config.toml
n_layer = 12
d_model = 512
n_head = 8
n_kv_head = 8
head_dim = 64
d_mlp = 1024
vocab_size = 32000
activation = "reglu"
norm = "rmsnorm"
norm_place = "pre"
norm_eps = 1e-06
positions = "rope"
rope_base = 10000.0
rope_fraction = 1.0
qk_norm = false
attn_scale = 0.125
bias = "none"
tie_embeddings = false
parallel_block = false
init = "uniform"
init_std_qkv = 0.0207
init_std_o = 0.0257
init_std_up = 0.0296
init_std_down = 0.0296
optimizer = "muon_hyperball"
lr = 0.00951
beta1 = 0.95
weight_decay = 0.0
lr_head = 0.00421
warmup_steps = 200
schedule = "wsd"
decay_fraction = 1.0
decay_shape = "linear"
final_lr_fraction = 0.0
batch_tokens = [65536, 131072, 262144, 524288]
seq_len = 1024
doc_mask = true
train_tokens = 1173000000
steps = 6020
dataset = "wikipedia_en"
MLP neurons of a small language model. Each row is named by its layer, matrix (gate and up: input weights) and neuron, and shows model dimensions 186-281. Each number is 128 + 32 x the weight over its row's rms, rounded and kept within 0 to 255. Numbers have three digits each. A neuron's up and down rows have the sign that makes its largest values positive.
A block is one neuron, or neurons of one layer that tend to fire together. After each block is what it responds to, as a language model described it from the Wikipedia text at the highest values.

L5.gate23:167137101103107142102159157094100161120153109122160113166111102071169119187083126127082092125150111180167102054173091107097133054096095118192127165139059181143094153123134135093154127133100085109123155181163157118085085105162154100146102105168151162124121116120181095152119047149152121101
L5.up23:151132144151166116150172142075139184122160127065159083084161170151129157079096137145097072138149047104104120125164130148140066127171093056162143106131123183103203118062142173121182110068151185096116082162161130126139158136094128109108127129172175153137131116130125069122087136084080140142
L5.gate40:055145096085122114131104142164125135058120136181144089152124139115198088182107181150147087117142099139130107149086117155095142148126100173144152142203153183160146133095115153133166163062141014108142095192160160166086086157186125110071126186114098124161152166172123168164116122173139118098
L5.up40:118124134191134133083118111106134101161173130195146158153127131117076066132140144152131154155177091184137057104085149147144151090117161153178111076127111104153075178142167114154152169104124100125084110147151141110066070120087113111084171110171104102124074206084123112136138104088141112136
L5.gate215:126144146099155116137157173139169087113109139095157167224124094125136239140072198157135108162146086082150098131119119142117076093124114138164173059155111182095105127106214140088126183148123073103128073134185186156094106110121126117089145134142167178138116075160112182112124132161148157121
L5.up215:054113091107082132165154222101134130145084091159166195116146127146173196173087182117120113177211154085120120143100163127085113164150108042152127148199092134117102164121129108135094195180163167091141107117139130123107124144077085073085081142132134159112118103128165142146179131193128137105
L5.gate225:167091127065106105093145147164143143071168156159066159156154160124157181217085096125122076137112144129149150112091118104099105124162091180127082086138115162148145075077132134188132093135142066146154120113119174179098148150116105117137148106152168117135198116105129123158219161141088108128
L5.up225:200135160112152114120098090118169133070200103192122092163172092157149087100150102093156069163146131162119169112145119153079105143141122099126165101081144103094142140129094142158204121133099149152154180170084097124059132143085133183220146115162130097064123085093143158122089087072114107112
L5.gate266:123104151138106120151098169138148144159164094091101138142113158100170136112158112165162079144123146102141111090092093161143169174088136122133156081166124152106141128119155112120179118076182170120096159105149105154062084137181134129107121083100174174170200113146136132134146107116122086171
L5.up266:169140140148085060136131148182110113111155164058066092165165100127135153162124125095128107104120082145190111137160076139144122090083177157103142089097116148121140151189170106108141145080164180108098128130127105142114137143154156180174122125169135085137213168128188076136168104162114078162
L5.gate759:120066154107180187168105094088174149123106164107076135149093095103178203190166136147121109062127079155143087120171072120138107139125142124178174123092110099122102113177117103096078104130142132160183115179112132149112108070108102117134178114159123155055144143083216113148154102137102155115
L5.up759:142149114129135137112145164163191131105129165095102152172119139069125128140112116179158137118116108139114137133126166138083142098115105154110123143136092150190166111126109139156152189084161130135131099147192144133193090164075126172082186097101140159142173193128173153155122130108130110202
L5.gate765:115099113130126096112177130146178092163172142101103144172167122119161189178127124082099066091143165136217096166111158147112188110109086096083127166066167186130119158132105191158124136068106181163164167176145104185105121153111172105113086075117121132155175131120152143170160108095147120127
L5.up765:123064142100139078081115158114128072114092138151114166177158097090100141160104137127125165102117055112202090149071118117093151123113107113154072135138167210093149162162102136130130073070104069068114163180161128164178062126153169114156119174150154145112193121195090168144146077116078137138
L5.gate879:136103169107137143142134121093154117097121139091117165124132141095155125117155081154097109112119157121095070156134140071082120189105084105148148087134143113107128093124144123088143168157121136159127156156102122112156056158098146083144126096154153106107169126106159169196117076115098120126
L5.up879:170093131097129162150134141158099163164146146139137101107156112136160100129127130144146126105113141120185110112083180139158105165148141130154083126177104144141140095130157124103136067131126082116080125120157143185087121154151162096101152165109151083161175170164105147118073195118130179164
The second word of a fixed two-word label in tables, headings and infoboxes, especially sports results: first place, Second round, College career.

L4.gate8:133140104157119146160060126061085165168084107143078134093145128116087104119162116131157125099206197134120117138147174093119189105109161155130161105119082082120120191105158113122107148113137091120147165129131092155104172111176168148112149144142144179133101114152132098164124134105151145163
L4.up8:162150095109094170154149116187110114157091120202110123151142092135157119138136155121104166175136124141115103153128166138120128114138151189113125069149149148114167100077081117134103101131130110132157122110100138111123119165100139144146076161131195117170141155075179121113113080095137103104
L4.gate22:103116128100162127130196037124206169078168093125126156146131138133184116192088131089114136152091124157119147145070101145167191079086086149198145174159115125094149141049147122107141145158126138125140167117120107143130096089145133125121125125123163128155132058100172109171153168107149106205
L4.up22:176166109145183100123113101067036128082115150156108103122112123091144111141100152131065110100108113086097174139099155118125092124090090100199148140171187064078134079137129169160110148140152132105114194133129055174098194134059124110085114142117107103119117103077171111133138133127093157139
L4.gate819:153088096082105146093146110105098138186130094133124108154104173188082123143142085108154087101153087107174206112098077120127103126124199027074078063155119139117167103158142144099171183179145091120103094160082152080201126147173118122095115130133153127081103085166141121176068102130132122090
L4.up819:174209136057089093109148130172106125117100135122176119127156107083146142095203136109125114124138166127165106157177152141164148119093097148170098095120144146134115105105129164199087123057157083101156138120060026171097131123113140059182061165100086124066110154118176172121200119126076144080
L4.gate1018:119152125114168102151114043133133120144149183146125160137153122159104178139141186141145120125049165100117096137081126162128118145128130072087079131087142104085105089112156097076101116102170103159106140112136135102129129094103160113059110109161147123155115191090162127157097101133153077194
L4.up1018:139145147048168186186127095118147110131149169110161141177071126077180104094122146091149113080075126106132088104168164137184122165115099130078151106089168157134101094063121091100067121150141082135132128121160161154094180155143151140113170136161147080175147113120075113121100146109099055124
Column separators after header labels in wiki tables and infobox colons (Peak position |, Team |, HAAT:), plus some of/at.

L2.gate47:134115168075123109140101127128165177081102147148168094143141163136151118185122156100106122124148124162138097158107111127178066144194144131101133107118174152162170104146128126075120151175108107095134133179106091062202101145144183153149135057116072145119155095121134128095048146150131064147
L2.up47:129125159052109113114128129147153167101106158153178053123140148126160116190113142121091123148132092154168118165107108108172060138198166121094119131131170128142177099140101143083119148171135114077113175146146084078194088174155173124130127076126113118124130126139144094068039136163092052165
L2.gate204:130118163107141084062128106129154110123162141088124127059112131073131123225112165108036151095144108082118148121112196173136125159172165146142137155128156131145207140127055144109099122163122099090147177124172103118165102113106171166142138096166163148163129141168135100108071154148171116107
L2.up204:143126189159144137106127090136169152116097135066077103119147131139176165202125162156094115109153107100130122091082161160126109139175136168134126155120112140144146176141098126131074140120142100086122133167098076123175162133128146128118088080086139084135103113122170169073016197124102101102
Colons ending a field label in infoboxes and list entries, just before the value, as in Born:, Location:, Released:; weaker on table pipes and scattered word pieces.

L2.gate592:116106092191159141183111080093192115116139061194095118128146170132164115208170126152110125109074119133087108131171116116116126156148113120135154183097155104090123096134092109086139133162101125123077112118191153164094163158132140110094129150132062144110143140100107182166163095157139152191
L2.up592:136115101167106153200094082134168093108146086189098123147144143088159119221164103170083131117098136112125058108149103119113118111147103107142154155095174144098097077113110097091111180146133123090055142148189146183109143176121152137084136103146054175123152133111093156184134086191120145185
L2.gate880:140139117169097158135190094154130181116143124132145102167218097122151077117114170181116150134124093136155087202143153124145077126203140143145174135143125185193111129158120193111183140146125081089125152174106174107059106091115159123100129094130123211099139112151048167168188156140153189112
L2.up880:106128119106059093143103061124146134186145109141174137132173059189099129139125071077131101115092094128172112119159151113178091054147101143126132100132143173149083098144126165130108128081156079122147154093158143122086178129195096138081126142125125128085135113164090130100140091126126130154
Pieces of short uppercase codes in sports results tables, especially NASCAR track codes such as CLT, BRI, DAR; also terse table cells like Labour hold.

L2.gate96:110088168075126149089165138090112156092145136076135098182139135113113073066118163157145150133087141113103133135055135140091091128135115116140108132173119149133102138109087107135146040116082171170122142145084199118169143073121170156181135133137125069145194132159108127169103174134168118090
L2.up96:068100124121146112134138089112157121145082123122144092197112161127142057153135156165159140162101087110153186121162120096105139118113094194107074137114091164146105139107132078141085093072126135141086106137115149103119171089116132129137159148089128128124077127130179093122042107079186085143
L2.gate785:142120119101077155114144105143122114183148103126170158188118132091098120120102124154092227181083066086110137098099145081141185112067149066105154118111142150096117120115077095124138089095137191097181121128168158143140142162138111096118110104071147105107191143131116108132108172146155115106
L2.up785:109146134127189119122165116097181090123121129096175131184088106099164068089120148084075095109148093126238099077082097132143078084171097093101098102086149121126141096122118063103068128119151142114089148100145145131158090173115122181090145104128117099093205089132111087125158123147154139130
The word of (sometimes for, &, or a comma) right after an institution head noun in a proper name, e.g. Institute of, University of, Society of.

L4.gate141:151169147093145156117097094150131132152124138113107067117138117109097113094115106131137135118180149119151204158206110095131144089137119145043129109118126095176176144193127135132072090103124056150148128123116126151133168139129124138115180113143128160106134127139136156081098157174163086156
L4.up141:137165118076111157117163154108114156122118156146093134113185148135174142104117105221097200120117144094135134080139119143130116114148106093101123099085156151165083174103125103103148105092145117092109125097132122147112190110129125169128183127084186081157127132117125115101095169129185129142
L4.gate428:122093097086153130144195100083170124081104129171112105117101170113165140112105115154151130104129084140102163116115128105111172093129102132113116090173076180132128092127149108173105111109131164103118063118095134176094138141153160105081145095153122092090138123149148085163137080153110073159
L4.up428:117153164084144170151148152109133096081095110182136063098115180106200114111081142137117129130125090152114169143115119081116100102151110148141118102154130132125122077098136126156129105128138150099093112134136075166084088138138108117128141147145139093105097156117139115162131110167110065180
L4.gate600:124118122130141158152148115089093133121175120085165070137115104083127160064107191060187112144131077165089138138137181066071112166149062070153107086164060072124144120141110072158141101132147152172143102159142142079180085178167118178125108100118158141167059108146079092128115138138176110128
L4.up600:134143099131154052166108083188144088091135080153138094115144141132124195122139150163181108105184202142097125147087087082106151170137091124146137127125097195147087141144123098151153118066075122151155217120113118139103120148121132135126113119079151144192108169139100142157204143131126103121
L4.gate942:144166129118160149078179062111090103127206105126089077123124113145177192088104133165081162144161091175059116137202125121103116068148124072109096116163059162076116099092142113109159116203135142072103100125174107174157114041144153074086108117101090105184122126092161126142124077154111093145
L4.up942:166167118158194123102174092115157135161138109137142097077101101089154155138176138149135141152074055116102166124129148137178128137129142130149123131144103209114109150147150115074134136120153177066123126193142115142184125120120174105121123147112063118151105144115167130108131116125089113100
Chiefly the t in don't/doesn't/needn't contractions, often in quotes or song titles; also infinitival to (likely to, begun to), not, 's, 've.

L4.gate73:141186155156189103178088090051190141142155171145070127170176132188125167149122137121081159143095140139107153123061069091135107128102174164174103106092127169171089118085134195126171078129152120149129122095113177147090097133127132101138139073125102079181170161130115187194089164169144152139
L4.up73:139178122140164113161099108130095125175137089201089106134194139196135147138107131137128114087160191162114154107114109140152078114131162123114125084100141124136151176096066162150179112103107138141111120136132126109124091127174158116039109116159128104153065144235163134189150153128087139118
L4.gate236:150150148136110113126112122062133120202099135143107135155144156083128179110149119069107116146175148168081148104166088089165130133124181154091141104102138190136175094093130177197120173176131117158161141140152096172098091120047161107151135095208150112048168148093113134154135156144107157174
L4.up236:140096195135128117137181119111130124109132136155111126140136165059149137113097200053216126119133154163091153131142102137124122080083139216109164164093113158134068084088101141203093178095118096149126093204091048140098156117097103129139047141110132116081108126081162164181110166165146154100
L4.gate261:166116176130078115126171122149121095133140198118129121152131087157184172141124067134119120109076139127106185190111103132109173167137136165146130089193112111198142162136090174130153096124138098091132078128201076112099103082189179097139136151148086100122145144090104130113127128052102056144
L4.up261:104104146121104134125133138118142171148128182108100132207144131214150176109139071147122122137108135142148129143069092062085069141130179112116121116126152169143064102087151148070139164140174124119161120117119170111060112104104101111122131064123064133078182131113143135145130151127148107140
L4.gate644:160100135107139149143134099086162091090082077109105166138134150154119161090088123147123151136154177129154113115083135142164124048048153125116125147126146133109093090149099157042120147159090202136111084126168135121128117131107123167145176088109086163045157102151138128240077048157120175100
L4.up644:142155150131128137092154102124126118153122160098081094084120112161166179154138114108184098148114094138143096111109138040137075149160065130110194121118134111186126174080153129182125136208107140108149109153124120122119115147048131135166075149170120186161120140105161066081136189129162164118
Head nouns right after a number, ordinal or modifier in quantity phrases, such as third place, second term, five times, median age.

L5.gate16:166097137135179133166106160134062080101131190162097152150156167159180087118154126145132095144088078129153137144131112116097166138133101148130181150129133161187122113131119164130115126094128094154123151070123129164109051176138202122105160149117114143153166195108131164121132155158180135158
L5.up16:178141106108136141103169164122105160122135080090087142140102087118131119099084082061083096117132130127133063118194157156170175119103148112136148116093075144139105109116198093115100168088137158098154131152127098138133163122127077089203087131119169100178113098097121130126127120108095100153
L5.gate471:229188070127119108066194107174188126135136116178064159090132137158081160144059105159083102155149095066155152148130132128153132145093141092132131159117142141070136094176110124170111151153146145084120075144104138159153155122137091129156129117121094141134120116135175071175085111116141187166
L5.up471:138161139128092141137098159142154089131140168118087083149087122101094075115089183167112125142129146139116119059114097159123143107151156098076085112099124130167120111117135127159096124089164104134086156165077112169085172081143098033101102173150050084164107090068136191135091127180129134095
L5.gate524:098146149211113050106093137104193140137174085121089122077132110121130166106135150131100152048155138096135123110063107128124143149128111213124090176115168077166086168156151185071127090082081156109099121139158130170062128161149152133160072137095095109124116182123106097143069144074182063141
L5.up524:116140141132143053118096113103147088152171123107123086122136107189123142105131121175087163113128120097192109115096079082112160080105184155127114119089204094150120138163132103080152153131129077117114110119119179142098132163086115109124135121103118145148088117118126105127098122141166100156
L5.gate579:159118094132152090117167191103116121119113115117114136210062182149134132206153156159128137118133109143026129082120131137115113208093144134176150129095151169144138162130105125115084170120157115138154137138120160147103154180116078149060159116094171093134167166189132109128100161150107147098
L5.up579:141113108139126103162122094137100175178116041142106112193128126126162172150161084131146159169084125104090168157147132050115112124113148160104083112133118054099086141065129130128119136100147036096113132115182064148133138119127110118110104108097192208112133150096082124120142140097147109064
L5.gate672:121168091169142089133145189206118123118122149183178193165138163150088108161108184099113111090090181107116117153101110186177138190108103159146183145154128127164109064140114155105132061132159124159113148113104119119101090128110087205137090224146100084179092111065151177229113129081160074069
L5.up672:109117081178112110132138177226127113114117103151156179112115138175074122136136169134159139064092176146127137157132075164117159142099146135172172183127127116173135076158102138087112083137150157136128136133134118136084087149074132181126086213161071062151092114056157128187119134118165107076
L5.gate826:113121108142093129117125138112073085126118131158168112069161155096151133140099161191167124145084124200200130173085120162148129165116143174115117120132165146122070141127146087060097129139119146107148137130097129069123153113134094186149116175086173109144182148106095146131159161095120129137
L5.up826:138100154148127097126104189118112073106064098155171111056142148140112118228127145165157078128110150171193128170098143188090129179134119168131100135122210135133066152107143154089100159158073175074155144076111089104136158124116150148146108106106155170102149108129104133166137181118111126115
L5.gate895:166131144147201128125151103176144107169128196104138136163138105160104104195098103055112166174183172096106197184092141148097183122147118103111106133156139112128133140094187130163153093177199070128179100150119177148124134120090106161117170067162139158146091178156135174082165137099114131083
L5.up895:089142131124109107128113161095130182127115207226102125149142121156201127100087170149139110146065075084118190124144118114147113163104146132103130106125095136096111078136104054115124167144136077073085102107132061161105142154121142184100101098091152062134106105131161126141078125141116106099
L5.gate929:128143128136121134159155132160157146154132192108153180172175121140079140151087099140131105128130141138098126111170175193188117115130164128124123088129066083152132097107098120158129148129132027083201125124108128148139117092119137158148103157139078139131198107107101010114127088124113109086
L5.up929:130135117084187146126111089137162145128134124130227112148142110166126172105114142072114109137079129166152121118123170118133148115149179124157128097080170117138139175128094151110121175108150162114107110099075119121089178125102114094174132152142157163149129123121134175100150088122157113098
Colons and pipes right after a field name in infoboxes and tables, before its value, such as Born:, Density:, Species:.

L5.gate25:073121088099184181124069087140178143139108112162078142147107151131181114131090125161089090147132125116143116144151098146084187013164122104141132158140118134064133088105096119134161128042107133104110138169184083089094092175134138127160166103124138110106123134133126076113129114183118085149
L5.up25:141177132153179140094075095150142151097126097134114124091091184117145062084097113125073070135141115133128101110146163195092113092158144138146136093143084135101136101103125170083090150116106065166146123132143157099128065130150157167108157097149160148078126103081158132087059089187126034129
L5.gate117:107122088083133100168192137148057149101107138161154144097151161165142131086146153079138142102128178172150174098116138125108079121178049082165114109105115156112138141117126099162072129152177166137119102147145122135207175121168118133145099147108119129150106170130130164180129126110163092134
L5.up117:177134097167180176130121142083125129088079167077084137075162132122141102096136123166115133093121172152150171092137177178115131137083172118119071090151111146109116171148112117161161145137152112074160145129158124157126126126159152145142173141194132084160091165094115126092128097147086158114
L5.gate369:128124107177114116126113100112152140162120088161114151166119119179155165120158114143113109126082129170107139155169160165109070120169155074111113124136132135115146129126137113143205140128146184171174172115164137136088140172071130111153128196122133108150139153136117146091189156175128083104
L5.up369:172103061189151090134136136178154136127102139193156115146118142180153131167158160152144092111099156131108121109096147162104138101062070119142136121145103116080159117157092138164178151079142117198130104147178152147167123184117113165153167189140095087148136151135174127099207113157147097141
L5.gate394:149136147064133126103084094123146135123155109076073093152210187109136149111099082144165107158078118132097163139176145164143114114107178134108121125169131153082090111103148137057112061091168136115149117135115172135104166175105110057109135124042101154142123126175101091118055135063119144059
L5.up394:134074128143083136151121170061151134122095110110130101124128139114077099099073111171117095137104101138147140119125128081123122055155159086132127113152139096108094176152096094148097120078137200140131104113126153124101151086134164144109187133160133146166140173099197140163120172158118099181
L5.gate499:106088080096166157077144119123177103132123114130140173131138196115129123102132160147135155083112128156115137104160122163150099149133142054124104157092103132133112106152141091198136133130151149157138090093098120160102140158100104170186129125120145103103119160109139127108194071119131133137
L5.up499:075101118184125156108130119129112066140079146126116119109146161133130120194192123170139094081091151164120143168161141153147140121169101092113064150119096082137125108180193102125169105110101118156133121123139125065137152094137136128131158149115120154149095118126182118124169104100160124054
L5.gate605:167130130129122146124165166114114141127096142129123077105110079123092144116077172121165160123142118133090125107189103172151196152103158111086134131132075124129090095166131143200134162056139186119115043125125131124134125099142120098175081162186133153106113150073144135152083146147076090151
L5.up605:117172109131106053079097110128099145114125062089141106161131123096100165116072112157107116176116114171113162098146138181190162151173095183131114147172091113137122103118164114128118121094119107156122128178128099102094163100124104107110071108087111103149072174056165143134084122101074155147
L5.gate786:131115082141106119119055103088158137185128099168136125144083161120098090135099093098175081140070091105125136093090120179104123107130166146180127118129077118116113064148149112123143116089104100105162142078180090127075183100107115183178141154162108104175132111144102098058145182128146126150
L5.up786:148081125154125143158162075086103094165091116121139122117123136080123120086163159059125108082108063115071079176164103153117131130174131133153147104127118067131115155132125152111136116120097133164164114153167129090068085138129153180134098111184181109162106088097143081070091106138181149089
L5.gate889:142098124109112128191138159074134164123110116110149145132152110080106152153152088098119102153139087086166127128100026149121087166138167126154120158149135129131114146099134126170057171181119130077121100098106132119124142141102126143064108136106103089072209112099075099126107157111150030141
L5.up889:091151130142180155113136091078102127199107156093078140161165076099126139090111125092144084155170152172089151157154125112099090136198121084081229117132133108045162121105125148109169162213165134133133109138108135102137147115133099138068115109122145184158105138120128125137108127188103163123
Apostrophes in contractions and possessives, especially "it's" (both the ' and the s), plus colons after list or table labels (Phylum:, starring:) and The opening titles.